Weights of a small GPT-style language model, trained from scratch on English Wikipedia: 17 layers, 3 heads of 96.
MLP neurons of a small language model. Each row is named by its layer, matrix (up: input weights; down: output weights) and neuron, and shows model dimensions 0-191. Each number is 500 + 25 x the weight over its row's rms, rounded and kept within 0 to 999. Numbers have three digits each.
After each neuron's rows, "fires after" lists the tokens most often just before its 100 highest values on Wikipedia text that the model never trained on; "fires before" lists the tokens most often just after its 100 highest values on Wikipedia text that the model never trained on.

L12.up469:481521503513518484542509493475483492515516511465494497483514475484498526511484486487477527495461443486483511473536483502490528471522495509520483558477518478513500489521517503517559469503496542488541500505505521460500493467495540461516523500469495506486516515493457501512486441538479501483471444508551527539508468511510507488529563505543503469520474467477539499482442456486485495520489461504498504499506467461522505506481498471482527506509484514515506512519534514449515520504531483502537471515552507518488481510507512515557566476486512490511458519529539449480485481495462486484
L12.down469:514488471523503508490516495516505540518534539515487483506508491511480457543477517464484437497539447506551489470476542494524512509496507518465485475488523464499464485506506522514512458533465507495507515505486508488507497511518491531508511498547483504538490491501470496511525504491462475476523472463483553434515496505492492499481573481490488503514503510499527546501475509476498479498492509493503501476519497522463483461450487476529507486509510481560543527603516535491488478469488490516492518465477490505466545540455496480491485515481554507501485472481514509516484518505497522510
fires after: "\n"
fires before: "==", "The", "In", "===", "=", "A"

L5.up386:486525488518477546488534529532484493510503446478464477542482528523516508500432507502466492490493452529453524541522512545514493486503455492495506488505477494501506470469491511501509503495487476488491508426540516482526521538467484542519482559490479537483534526509469459492497519542506487495489539513501528492472505488512529551508530484520550478497510493510493490497530483449495482487482548478525507527474516468519511493476483473499472555503499527491508531483514508489501468462476530420508514487525487478488475520518500462500479497499508507538451500511479524483519511525517515501
L5.down386:513516528480462486499509464534513515477422471471530507501484457482517487473491504567466520465519461516505508498514559469500478477468458482494515489484445471491550476502483486526539497517504521511502514501543535473496456503519505496509455487493518531486440515503479493500465505519525530500539484464484519510519494504519511513478536486552456486496540498502456496530510477500485508486517491497525501491535491519460461492508481532483486509515498538503518462532511494505517495521493533466472512504479527486521578503508546490498531475490542478469513520528505511490519487494506534461
fires after: "6", "9", "8", "5", "3", "2"
fires before: "2", "1", "0", "p", "9", "L"

L12.up315:506506504451525480506510525470514485488523494513482472503518487533507548514504472513466481466478491497499487532459489549477473500562484476459484490502494501475464472457526532502473483469475466470503532532464485509535505497494504451470538507513496538493550527525474532518506459493529531471520543494532529498472472465496502520481527487517470487505479541531518516514478483494531497507576502526503501472498487445497532478476463500504502507516520504505531493528455465529528506491487539467508492529486508448486477543498471494507493512514467500495518494554486445516529475526504492512
L12.down315:472499485504483512492509510470481484480435485465492484490478525511504461496529506524521505507511523518523506500504474545537450489504533513494494517506495538547505473489481442515531467524500434499483511490470537523510522467538535498496495514515504534457467497435529454510482492549506522531501474472473492517496487441496481524556475492536571435473555489494492503481516484531509518475494506484500462510496499487525506491526483511507528493513470540533465508492470461476492543510520506523489518528494502482474520523504483491509495510468534513527476485505522521488485496551509521498
fires after: "2", "0", " the", " in", " The", " Can"
fires before: "1", "0", "2", "ian", "re"

L11.up157:520489520517507544532485477494441520501506565498481498440484471508480508518494509472485499502555491474495491515497531512542496468484510503511450504498516447529511482513482484520499475525499520501517486514541537456506498439543521477527535490520489517504508550529495474462489500514521520494484468528518501472498491536499473507512535539548493474482462488503482530527479462525496471499526499496491510462512481460515489511497464494487511484522512467565479465480502492489519508504480523457507458533527491486497515518534525507449457522512508539514481499535531475482450511470459494466
L11.down157:516489469533551525464523505450493508547507531495510503497492512441481491511488491485446492502506430529556475472499514509493512522534536519498486522509520477543487495485494518463565494499498482473522548477483503513518438499468489482525488522537488474469506528472520475521494538505495502467522486451495536503460487473545498496514502482498482488499503476487544524518449465488487501506484494510520500480501498498490469493462463499486525531507466506515545547604491527495516506476514469530494488501487520531491512482478508511502508508509512498506514518493486502525440509516494499477
fires after: "\n"
fires before: "==", "The", "=", "In", "===", "A"

L11.up84:504493477520497508493533523473469554510536515476506496438499515487503521574517487471474501506490441536495506507443502517500529472498469503503554520507460486465514524513519475488463516460485493466536486514497467472491499529489478472487510504523473469539517521520520501527501509536514485526496505552467492514462490476520531537526507548497503488493474504472500456490511488489509523492504530491525510480493485484483476503489485510533481520497515475492500535465512483486550527497511524495396484450475514522487526509493521553470515515483527528490520510492480516476510454505496525461
L11.down84:480472498486547526489528495486489494527482541471491508496500494492564488493525466514489457461498488489490542567518524489493514484521474498474501470470533506536507502514474502503573495486540476506478497513478515471477526463498463509461507478536468529498496441514534476488501480520519485477527488479498455545504495508494499484570494484463460455497480517527511496491495484478479494502493513491520507481512499512473494479513551542534471491505514485530476464475511517493505513519495550529469501530515487437540509490509543476522490486510497502527501505488520528555466499432518507523
fires after: " In", " in", "In"
fires before: "1", "2", "ur"

L13.up503:481481510528523512462534498497489561472522526527477554500515461516510492500548544512512502492500453534510491505498517504499490525530490486482498546505516519482506467479477514520510479491481512459497480428495513485522469519548518530519490434511491508467468498546511512480467472522447461532509525507513495500503457497563516473506495482507507508520488492488520452512504476498496475513478479513460479511522487436489551493493476489453527518493515515492509477537465513506530492488534456496491440486516525516470529504507514525498504471515511474507456508509454485528483472542492486521
L13.down503:509528494552521505501496515508484515516500536475508477496502537484498505535457484513486495532500479537538499464495507514515499539515521530489461488481466487486473495522502490515524493488450469524503494536477525495479476487487510528496508525520502476531511513473516493527492513476448493460517458483507532496469489487544500496525563483493504498512493520536519527458486489483508459521529487479511501501519505473503523495483508486498467442501514479511524505645482507450479500517488480511497516455496444483517518538471536459474487512498501507501492494483521483472452530501512517471
fires after: "\n"
fires before: "==", "The", "\n", "===", "A", "In"

L12.up485:544533471493516540506483518509487503482532499559501491506491495462531531485486455451504512452478533551501499482468513497504506528529491538503474501551497498515489461473490498528487540527487524505482493494526447485483486503516502487528514560495504516544511473512499507513511522544505450526500437519490462464463477461506506506473497490490529479526486450497500532487537485460493552507500463519556485490542517493546508505476501514460502488473520529517494518517486503488529474491490528482497510505480473538474526463477478487451513521498504482468508545484461482524513467489490491464
L12.down485:475457511495519449477530484549509516486492485484518472463525495516481499494473507511529487493554509523512468476522470503522529507460531513509513512499521465473561486474537510506473459484557476474512494521490530448518535494425502528523525508498499497501515516524501475491468527493486466510516494477490516506498534519449486455509500539487523503434483498501447529523481503504475464486500517538490466528510485512525475524486503496515476492550454527502515499512475515487449497527539532492532523513508493476453481526516502513494498493471480493480518535521471496480512475509539504559
fires after: " |", " one", " ", "2", "0", " many"
fires before: " the", "1", "|---|---|---|---", "–", " |", "|"

L12.up61:508549463480564509490511535516537537476499517535479489492489494510455532501464475474460506527489476476458495497509501488435499534519489529479475503513521415507509457499495509481500482468505497479465480481514524543503514497520506506536506510492512549515493461520512540506494488504494509479455499467510570464498537483459498521500529476474531511529494489476491501485481490460517488508519460542527479512486484496484500485502491483485527502507541530464527480519458482506521506494460512513508492506522541452529500518483493494558521524515547442475519505499523485485530499473478505507
L12.down61:518493499516536505492505467503502510480500496468485496494521510546527469525510489492519466458502482503516466462470497511517470441533471512532512529478511469513488519514510525527495478493477490470514507536431464494513518490479507480436517530526534499462480490493507471446546507512499488497547501481552534513547506454499517511493534469492530494494536482484495531503501480483515512495516538533571479506501517484494495544504495479462458451495509491511493484430516513429528529503516492535478501515506461509491510481500503510525519512484474543554487485503480502482474498531480505510
fires after: "2", " de"
fires before: "1", "2", "0", "a"

L12.up154:507487476531492542468478481491420512494517501499533505490536499463422511524497484487496501495515486489510488517487472484500513473519529521460457543503535448487496513540509522547537489487497496479503537469511523512469478473519547498511500479488537452488504491491461502495481495507501492488479498524486460526510465484526497496502501473525491483537517489478511520501490519533458481544548463485486490456477475487530500532459497504464528466513484489521501465526495534488508503498509541484523488536491522508512481541536469493518489529518552490517485539485539489482444534528446490519
L12.down154:526561538571517466462507490484479500505502524503501512481506507497501539516539496531468513473537461535517455483516500487506520545518461501526510453496476473500475484488518493499495469520492515516513491482510504484470480477472482500463521493507517497540488478484509465489483490489484527483493476514495531449495452489527504519496547485500506523529501526473488561512499477497533474488448500504480511505500502464486504509483475485488509511453451509550517505618504484486469492514508491476485519532490451466501554526530489467507465489503495505529522522525487505476498486517521519489
fires after: "\n"
fires before: "==", "The", "In", "===", "A", "\n"

L13.up370:502477475507478469533462540528476466526523495471479571466436512500488508524503464520505521570510490502514492491484454492545497525509501482494483500484507510551502455511479480498544542476502469506490522532539521475506537480500493518515499509515504437513534536453485502453491497504516498519498465533474522551542505475499503525511477509482473494514501505467487510497484508529531500510504506530515528496515490479481498485471485480473435522528481513493525559513495499514461454514531523484490463504501542486502522510508504482512467533508440463471512511522514512536473488487496484477
L13.down370:514486500479506477474498499500508519527503490514453500509528475478496487498531493481464490485499531496505552555511496473469524500483516480504490525522505510498492548509497512493506496478541488485528462485442487544489479529484508489502484467466534517567469511451540529486541495498505557481513505475481495496496542530518475518499498457503491564438493527505490481492496513450547500540487491490492478478518511525480481512519517544495475449468485535511472482493559502450504528489504499460512463521513489489480527509506487465504524516497507492449551482486532496500482488517529486567
fires after: " ", "2", "1", "8", " ex", "9"
fires before: " ", ",", "le"

L7.up335:524496511537508518515552531523511515477479504534508479505490493506470499505472500470453493503502520456481502469481456516500471487522473485530496496527498440513495458499529495495497563476478498491528518497525552508522508502521480510516504467526517487491483545471492479482540487504506513519524502493464490506454534503496495533551531493501448516522450474537471483507500507510485550499471471478506486482472483490505473425553515469494509495454460501530439523560511514507538506539512492499479502503512533543486490479465491517488504487498491504508512515523470530504504437494515548519
L7.down335:486532483498537536477448440500519501442503513488478515462484525483514482535439490520532481469494464526528542503518483498466450500528507506516538472472501486512502510540444476555496483527471477509508516502475512479510508544512498496467502482518541465470493506476497497479492512495519493483561492485542511460497486509491522515476494502485520525507522516479537504450528470535499511538531504514491523529525495476517505516498478492484476499503515460495533469569547454516471482488454506511513511497491458470478497531530541512539498523451529503506489495509484513472529491509501496495
fires after: "4", "1", "3", "5", "6", " by"
fires before: "0", "2", "5", "3", "4", "1"

L8.up82:475476495500539521539519548515464526529506478505472526489500455487483507490468483518495508495526506536493476503501553520489468498510488502484515469490448561556486488522506476464489470477474527517520438513504448529510482491474483511527489451490479472498500539528527479485538516514508511493529512505483514510457515490525498485500441535521491469511503545531511476448513505547506479470504527510498500485494504490511495507517480518508492505569488465481498487534520507558524467499527516549536469501481468470499462473541484527489526476449511501503474526504503462516496517497505511463
L8.down82:481494418525523500493484513512507484533466528488503520491509487515506521438516478526513480529527466486496511545485488491488505507510475515473499518495508544488506527495533473527467495478482489520517452532508483456519481452498505529516514513482501506517550496498487510488487466553468501487466534505506491475461487522555453528527504460501495471520545484523502514513492481543498550472489515500517512537524531470471506510539498570505465486472530509497509460532472514496487510471461513516508521486518490470492545514488465476464483481471509519513477468494511498589503493499507489482
fires after: "8", "9", " In", "In", " C", " born"
fires before: "1", "4", "8", "3", "7", "9"

L3.up654:479509484546508434491485540480460509487476516535493486502486490480515500531503467478532520534475505506495516510462452482455515497495499524487528510522549559537532530477495508476472456540528477498532502510509499558501470477475544524517473484491460472504467474498505460523498506506528506491515461489537482495559498491497493454473478464503475492466512491492526473505538492484524501554518531503510486474482539454519493517543523481515484521528466526536500456488514523486477451491511489531540520479523496498486458496507514517491480489494507525451522474481511504509506461524499497539
L3.down654:492522524505525526483510475552518524470510507465480455514501541540472479489496499500455497494518479517467483475477531515489475545506475499488535504538526493485473516487479488545501488522512500522504475499560517448512515554477539489535531456547506495475483489475528492492511524519474522511500489508508551454484455475500520495497489466496471511476483480510510512501478468483518519514510490502501500476537519462492441485473517488474466507494508537538508539503532452447489498496554555503493509528486477488500493565446531480476483486507459514517494504502523480484529485470533495488
fires after: "1", "0", "2", "8", "3"
fires before: ")", " |", "–", "-", "),"

L11.up506:537484501508500447502504519484491458524482523484510445498478541509508481504551510505519489523468499501479532509492521492503488510500520497513476483494511504492456498464523487490513515542455460477496486490493511526493501493508470456524486491529529550505506471540441471509518489529496547500484482461517466487493528508462522548522471508492505538522519496492506461469476516517537503544460478485483511520483512502477506453555511512526493503501457505536529467479538514510526471523494525508440460508502529499520500511513466484480547497483491506568466528497511501451479502454532524546
L11.down506:504502519483507528491520525512515541468487493493511464486501486495477523513486490488514527469491521487500521502504525518548488483489515484510506429500536535452489481514512503501515508501464490528499547484486515488513522508475493513523507502471503497519498517475464482499492484471535487487535437481490501478466500505482494484526518512532496510529470475497475511444467481524489480507526485506504531487502458437441516533572490508491482495512445454554540576504509460504518496492444483507547467473455479543519501507521524493521499504525523475514547532516504482491513487505483546523
fires after: ":", " +", "',", " Sy", " at", "om"
fires before: "2", "1", "3", "4", "n"

L13.up21:482505477484543522519509502520532554485511484519478504496515520492484491458491472512498494521502468499493558498530548538473488547508525542511467481492475480554475461462519516489517499468505511518513534523485486474523530484502488482458533495529516551504527487495483504487502459513517504509479533456511533538493517453474473498526501505540523481512483497501478513515495477484509491468509478472565495441460446451482523447522493503487489518486533484516521530531488516487510512509486490553518480474508498463529470491519504486487479478507482520473521465447493458482537489532506506540
L13.down21:441516487490481494527481515534470479496501465463470506529473499520558551460511482515486519473499534482487497500521470499506506494525488489500491519514575519507540492467442473512520484539479535514489507512517506499483495539468508510467496544469522475505460501494468478522454518526533539476510501517492524491500483476443480484501476499473531490526503513445526519517467518555529505561489510501508464490494512476530452503540511487507497487523433517485490466505483457477496544499482551496509498535491533524516510534476506507469489496509532489487506485542501513504505467482510493484
fires after: "1", "2", "0"
fires before: "1", "8", "7", "9", "0", "2"

L2.up229:456502458518475488516511475509490466533556531529523483510445545502515475511490510530479515505492569486495469517494461505484514525523520499477565487516500515516486556470494498507498507511550493504482444502467489506502457451514505451457498483507479529488474486471509475484475487503499520496538444510559492471516509482489489500477494492497498512501509465533509479478510451515492514530490532539514491506487493477513536505533459539535477510520503485451529491529525507499533452473505503456523482499548483522519473519472514478532521464481501489478526484487511508531475493532502513478
L2.down229:462507482566473482492510471478532530484496519485478499482478552510489510465513447486472529510515498544521514481498495495531460510532500555456529478555455517500515485469514514479498509515475525523480489504516516478471481525479480497525512493491517466500520503485545479499488555483522456518555487504510492476474498486488530499477509485457531484459483480515512523444488499511492465520522481490489532503515534459496502549517535525504485517493499485512507545519499471486519472483521506466510488491498454504480496569490518467523484520493447494521461507451537496521509459526518495543
fires after: "2", "9", "7", "6", "1", "8"
fires before: " |", "–", ")", "s", "ip"

L9.up143:518507499548527497481488515514456478525559506506536486478455492506477478505523511509491524476486496477471503507434481465482457510557515532485497468477488495498526512484472482492477458533496538509500542544494499545484492495490518483509486514504469502533536497492476504488502503535457512535466475531521514500537484478484498487532478499483533469516511493503522473473511443537529513482505540507512515524462535523517496555495486537492505474523477493497451473506462529457487472482483463525552475443508531543498462507520505531527541487493499491508514500539479462476502496474526504512
L9.down143:472491484506472496541511503507507543469511515550533526507493497496501500479464485522451526521517514505486502483486525535473507483528491475489503486501517491498496523455503555519446482516537541528511465493484546481461541504499500508475495494501532544491522513515495534551507499528480494512502529448500512525513466515508511517456512544501511516476522480499522489484470511444495543501482499510504524458502490481533509488538462521493476520501475488437477523470459525519500511452494462522483499527512448420496492525509484487488537465494457533455516483491496527501506473516525458501
fires after: " |", "|", " No", " ", " Sc"
fires before: " |", ".", "itle", "1", "0"

L2.up263:513485457510531496507484478514525547505520518505464492509491499531494540504498492512519484531516492492494499509497446492500510513508533490501515478471456526481517542502492482480466491462532485480498515497566477551475483505523531496509444531557545457482484513478454537528501535478537557513491474497499489478489454468448499495524519524472532473476488487471490452490513507523484521539537512504542456479503516491505489494477524496516523482546516515500519497475467510464534485441469505487495517489499524543488510505543501512505497482505512501445502519455475482457527470527520505489
L2.down263:504506512532520526483531474512495524459518504491508502492514492509473528517521503493504509484450506496482472528491486525457569472513485480497521529455510528470520501467485505511483548503517509523553523490486495494544498510504503520510458541538504469483448480525511463494472522487519528486488459523461455484514500438479481497529492505464552490479490480506504464475530552475486501503514492502537470500508469502498497486541521514526525508527484534539505463474483503492478478493505519510486499536494486500469463483481467536510534466550487443457547532479458466509506499546531489494
fires after: " No", " first", " Y", " on", "ak", " mod"
fires before: " |", " ", ":"

L11.up698:514493521549506480501530508495506500472515543525499479471489460504533528472522529494478503487538476466436489475513459484480516495527528515536473510500481485513519474501530499489529489516505464461503495479495531487497472505536560507536497541522468518491494550500476520507474475473468487488478487504510483506505470513453492491469533493541466540448483504514487526514489499513485473488555466460518512498474467509506493522540508458474506435488521522523465499534529511499464524492457501517517483547498482530473488503539497436513529531495531508478493481520540482550482476503478512491
L11.down698:523513483503538518488490525453507516487493507494519500512541479495502506569496502476492461510514464550528482487530497466498517493488497500513465490495497498488446517533481508505525490504480512516517525498485504479472501496496513502487553488499500489475541503523488516494508517495488503493563417492477548507443501485504538531526521522518527488496492498492522521489482475445484493478510492516455468490560533516472508505480524502455521505475485514517535508574480489492498456482498518493554497486490470495495523522496503504503509409479505554512460455495492523468497522495510488449
fires after: "\n"
fires before: "==", "\n", "===", "In", "The", "A"

L7.up9:531549462511456467484505498517524458484504482503497485551516489488502512521508510514529503529490475490475514466495494531427486562506486506483463520497500530491543480529516494519492501503478505501521496465460491454498471509486504496497475509512488473520509555471503521510526521536475499488522517542520515501485520481526477483492493495491460484533502554513525510530475566485535466467472539502512472461464531521503530484499528515509469521472500485481538494474496502501490490492454551486496505498508558526499533490483519526451494484454466492467523469513527472507543496530508445480
L7.down9:483503476518547460482488472545493506540459468465501541516524527451520467506509512474499473482522465502521502496512518478539479458506502486496484513521491546493499479503490532480476532442459503492473513512536527504495548493518467542482520515508460496502496556514469464517527528539502504482514522523516532547529489501465535527469508481526511506466485468489485514500540522515529488505485493528470455506486486486483483505453478487490517475513495508529489502513503462467531550498481503479505461551504501466542495453481492502513502497547486457486521481488499551492463534510490521541
fires after: "1", "2", "0", "9", "7"
fires before: ",", ".", " the", " he", " "

L2.up8:505475450494508469518460495505502508519473454461494499510525518523512565499481494496486496511491530467518500526527453510490502480516505496494544469497443503480526513481513512503478475506525490519584507512513521505481493496497543538503492494488479511482498489531518518489510505501517474539504498524549445563465489432477514493482490506507461536459491499498498495503528504526525517531539530481541477474505493503505511475514487496471503481520487471535466529498502519458542517499502519497478491462465511535476525538540517532520490454488526504445487492460501493488431508477521471510
L2.down8:526511503521529489521481473508518485470491509476519504483483523502496584506526504486521505524500528492483502491495480501501523505498484481509533485492496504459517484509477470512456498476487433510518524521540513477500502502481511524472430532486560526494535471531539518456508477491536528503448504485491469475508497458524532474539498452531444520474521459505489486509499477492483535493521561538558478482493507526515524504496495476498511482517454489470490518513508506455492495493493502533445481484453484541530529489520463547487470501501497496462553501506508495487501514524510513487
fires after: " No", "eng", "B", " he"
fires before: " ", " |", ":"

L12.up160:462492451501535469515508495547508545461517508515511515505488525493491530532517498523491554499516480487521460482481504517489481532526513533530502502478496551498537478512466499484544518473480531523491524461482519530501510432492504498495482490480481459488580517512515517464513467507520475531533526500509535483545506498526491470464488515479520481489480503450500537496512503518498504480524509485435502482489466530470487481510534481505536519543538522444497497485520491499486492495459488426528476499465489509540502472478494514515498502459499498471492495533541489515478464497484509518
L12.down160:486476502491469438511469520488488534499510503493532522492486510476514525489546481465525494503480512512499482532481460533530509537499538498492531466507521525521501511532522512485460463451536461507517501528497465453488559536485445515529469507467524480536478506469499481455468495516495472462489481507498479541498524516471502494502493473515520496554508519558520512485462497465506461520530453458491484516515524508518494508486457493457505470510513524533507499473521500509495489526517539488482457507502494485529513540507484458505460517511487508521549463500535511509513486461546525498
fires after: "8", "3", "4", "2", "In"
fires before: " ", ",", ")", " –", " |", "–"

L2.up491:527539469538472491554488532539485496490488533531499482472505504481488473493492463513495525532491507484454479484474485490488476469470527518509549486511471510469507452501474524492475503529537524498505517481540479504490454514476512466467494488482471535481502541489508472562479452536488488501514522511519513487503528518526475550492494480535548494472537509501569498519533470497513481478493523492526479523475465537508509494527522489517500487480516500496503503499502534466530450482509434463543485489491498517502461475494507446474517503476490516503487493535475518473539500532544475516
L2.down491:545464530507456478491493512515536480494519512480513502485469485496461512544511489474484537541483492477491450483524503529525492503532503461483552526453503508504521531531493522532526465523514503498478497493450519482501477506465476493493507464494496493496500487497480474514448462509492492481495441496531502452527472490522527541523501456509524487496553460500514492531480524509540530463512513511501563495508539508514453540535514522543507522486514498481505549471496508503481494453508534497524522510525453465483488522512519489508511493477505488473490544484445530502485510527504444504
fires after: "0", "4", "1", "3", "7", "2"
fires before: "1", "2", "0", " |", "p"

L2.up519:487530450497472512497496519528514497486472523450490526518512494511535489488477549511564497534499490493511454506527478474450489484514487520484476475538508513525530471504518494523497511483518495501498494459470471505523512503501506528468498485490512515519508523504480475516502450480472493499531447544505494478440450562540540474472493508496513562502486504526532482498530497508501503500440519485465458496482492504479469541543513490464537557470467467518505541442503480514502497530503526440502521529520511512506488516523514475481476486516491486486492515471503512540504501518464503511
L2.down519:504482500527540497449480501505469471483452471495502506461520489452554496475468471497507480484514454540511454507510508521476488541495438489495475517499476522501483453554499489521535517505468492512492516509491476519477495487489487482507499486471485499539524515513570473510471500558536530499521487481483544500515494506468489494481507466463504520498504468547554481509577474489505485492528513528451494511490481518498495508490525527490497489472503496505509530468518489519494537409500528486511473508477498512513533529499528513511460479520493490509496506524527530501521503477546506495
fires after: "1", "2", "0", "7", "9"
fires before: ",", " |", ":", ")", "\n", "."

L7.up28:525551523540512539534504513499487484521506525493477497516522495502553510470475491508472497466449505520486535524496484530512509527498466501531492501500473513490499506507448509495471500475468531530500486515504486522479491488474524480484485531505446463498481533521523503460527479506505466516510505464538509521514524503509469507495512511512475446590486538501507524497495469482419528464476499469505486479493486490523514485525502487495526502477480535459474493512527499454510509510488545490486506503511522530469478441492499535461511449508511537477481569498508499455509531507507519469
L7.down28:493540490489508508523497504467504483534470529470481515495526493513511484495451495525508511466490512463506543512539526494515494513501488508495514496467499530480515441542536512490532521567398472502500509484509543468480503528512496546476489505486505485498484519492472499451502514482525531470503491496470518504464489523514486518542491512503492496550496474496506507441471501539530495513508499508520472519470493485470495518495474470511462495509466506509528474526475517508440468507454536539499468469525479489516553491473479495500514538531518475495526512552493517448524490487521537497
fires after: "5", "0", "3", "6", "4", " T"
fires before: "1", "0", "3", "2", "5", "4"

L12.up597:480535507547536498490473507516490471505508485529498534480496512518476556443527488503532470519534479477523462498476458488482488527507477497505487517519560500517501508508522512502526510487494496519492483499515471530497524499528496533515451521490523499501525506470437530487513446471469494519500493513509534443522464483517497505530475497460483491510475481498515549472498512512481454467503517506464499519482480497477508456537534503522536534482521465488567470448507512490552473494507485540521560502519490508473473455508478505514513490456508487550516466510476476523499491484497483474
L12.down597:519520494502516459489512481517524448502470517509482495500511527479477525509485460552459494499507495500504505473489529525477426515518525464463515498502519519468510509467510520501471536507504534494461495502486493452485484499463536482495496514506479459505457544523498502497512508503509503474493517519473533520477510496522483510514545489522461496540522523517486521498520497496496486480450474468509542522481495521469498518473510483498492486509524476463518523496504458477570475486498502542572510489544477528490494476519522526496506478490520514545502470440506461482534527484444548556
fires after: " h", " f", "h", " H", "r", "m"
fires before: "an", "t", "ing", "er", "or", "en"

L9.up469:480517494558515518473530511497480539457486528475519511492490435473450471473485508467456484511474494508461511501530514521508513517531494502512464524515525486532483452514508546505496470508466513469482510471534535472494486454534529517521482497541495490484499554516512487510466493516502514505491464511518481513449465527536482486478513479527515478501508509467520545515445516534464485482497466475509471530494503503496525509514512508462528462488482449572524514527489515465507510527497512478481453569503481487482509499507504529495502462526536479522488491516512473497493504515482542506
L9.down469:528529471534515487498508500505500512500520502485546491493506507461484505527486519498469509530529450528499501493498502474503482481532502511492451502494446462493478490542550482514552482511448499522496534521493538475510450504520536468525523480522520470505488527497468481483493494463439548477493456478519528488481486506538506504542543489526481510524462476488498484468497502506485492506497506466502505520508478464529483499462488519531506488516513481531489509618503522482522506468474510500493473469507473483515520518472537497502509515498534488479492534522476494505439543495466490508
fires after: "\n"
fires before: "\n", "==", " In", " He", " The"

L13.up389:507487497485539546501532495507507496501523473459519484515479483528474509526484470474496491462497492444479557521479513502465486516502513492481508486501467474485482489468536498490452476521499561503509534478447462501480530491522485493477505539510519519505479478497465483478457526549538516533513508507508551483465501483518512534492582534490501504517499485487547538503454514526496503448461527545485512508489504510489511459514453467508500492510480493471490490531495514467482509484507509514491499485542515542483490521453475545507529555548504477482478497503520461525497486493485489480
L13.down389:532492474544544509535528479515535509472535493455472471508474506476546475485521487526487480507533484500555479527548461535518450469539462453478489520491508507483498473493499459508497473567452465523460541498480483506496535463499479478517508496509472515504451496525480497508520491526472516526501499466527541483490484485502473536510525461518515553476515501452509504487477490485519519496503516522490515470474508539510500505517494447474497483516504530510498490552478538500494515497483521543528529472475454481516501516503475546507540486508503541477497485501493468515496474479492513492
fires after: "2", " b", " m", " com", " B"
fires before: "in", "1", "0", "2", "et", "s"

L2.up560:454534452538473453496478483485423511522496549541521465520489533486525506501502495483469522451507500496497522538454470473511517505501532510472518482501564501512496534475474496515497513491525514534478483482459458512531507490490515471506481516492488508510491500497505447521479519532518517490484498506497485486528500511531497458520475537515472512487534471494546498463529454454512498527478511516509523491481497464531484524533512505509489496519483502478530518502492489489540483471491505474518485492548471543522540552461484447554509504479481455483519500468504513504507479512548504504
L2.down560:492519488505497467495530446519534490463494514531493437532498579497470513476496460498509531461516515509487475465504537459509490532509492510439484478535472508532504507483530523532490496501532517546495520483473462475501485555508475483514480475541469483483491479488516475511495526489575489481494494463514488482502526482490488481516519463481504500484500489497500497496504482508519492529477488520464477490515502467543541560509534514492477497473501492504495495525488474520528482500531470477554502509503473511511489543497500472493480498520441471468495516461548505542502499522536535535
fires after: "0", "8", "9", "7"
fires before: " |", ")", ",", "–", "-", "s"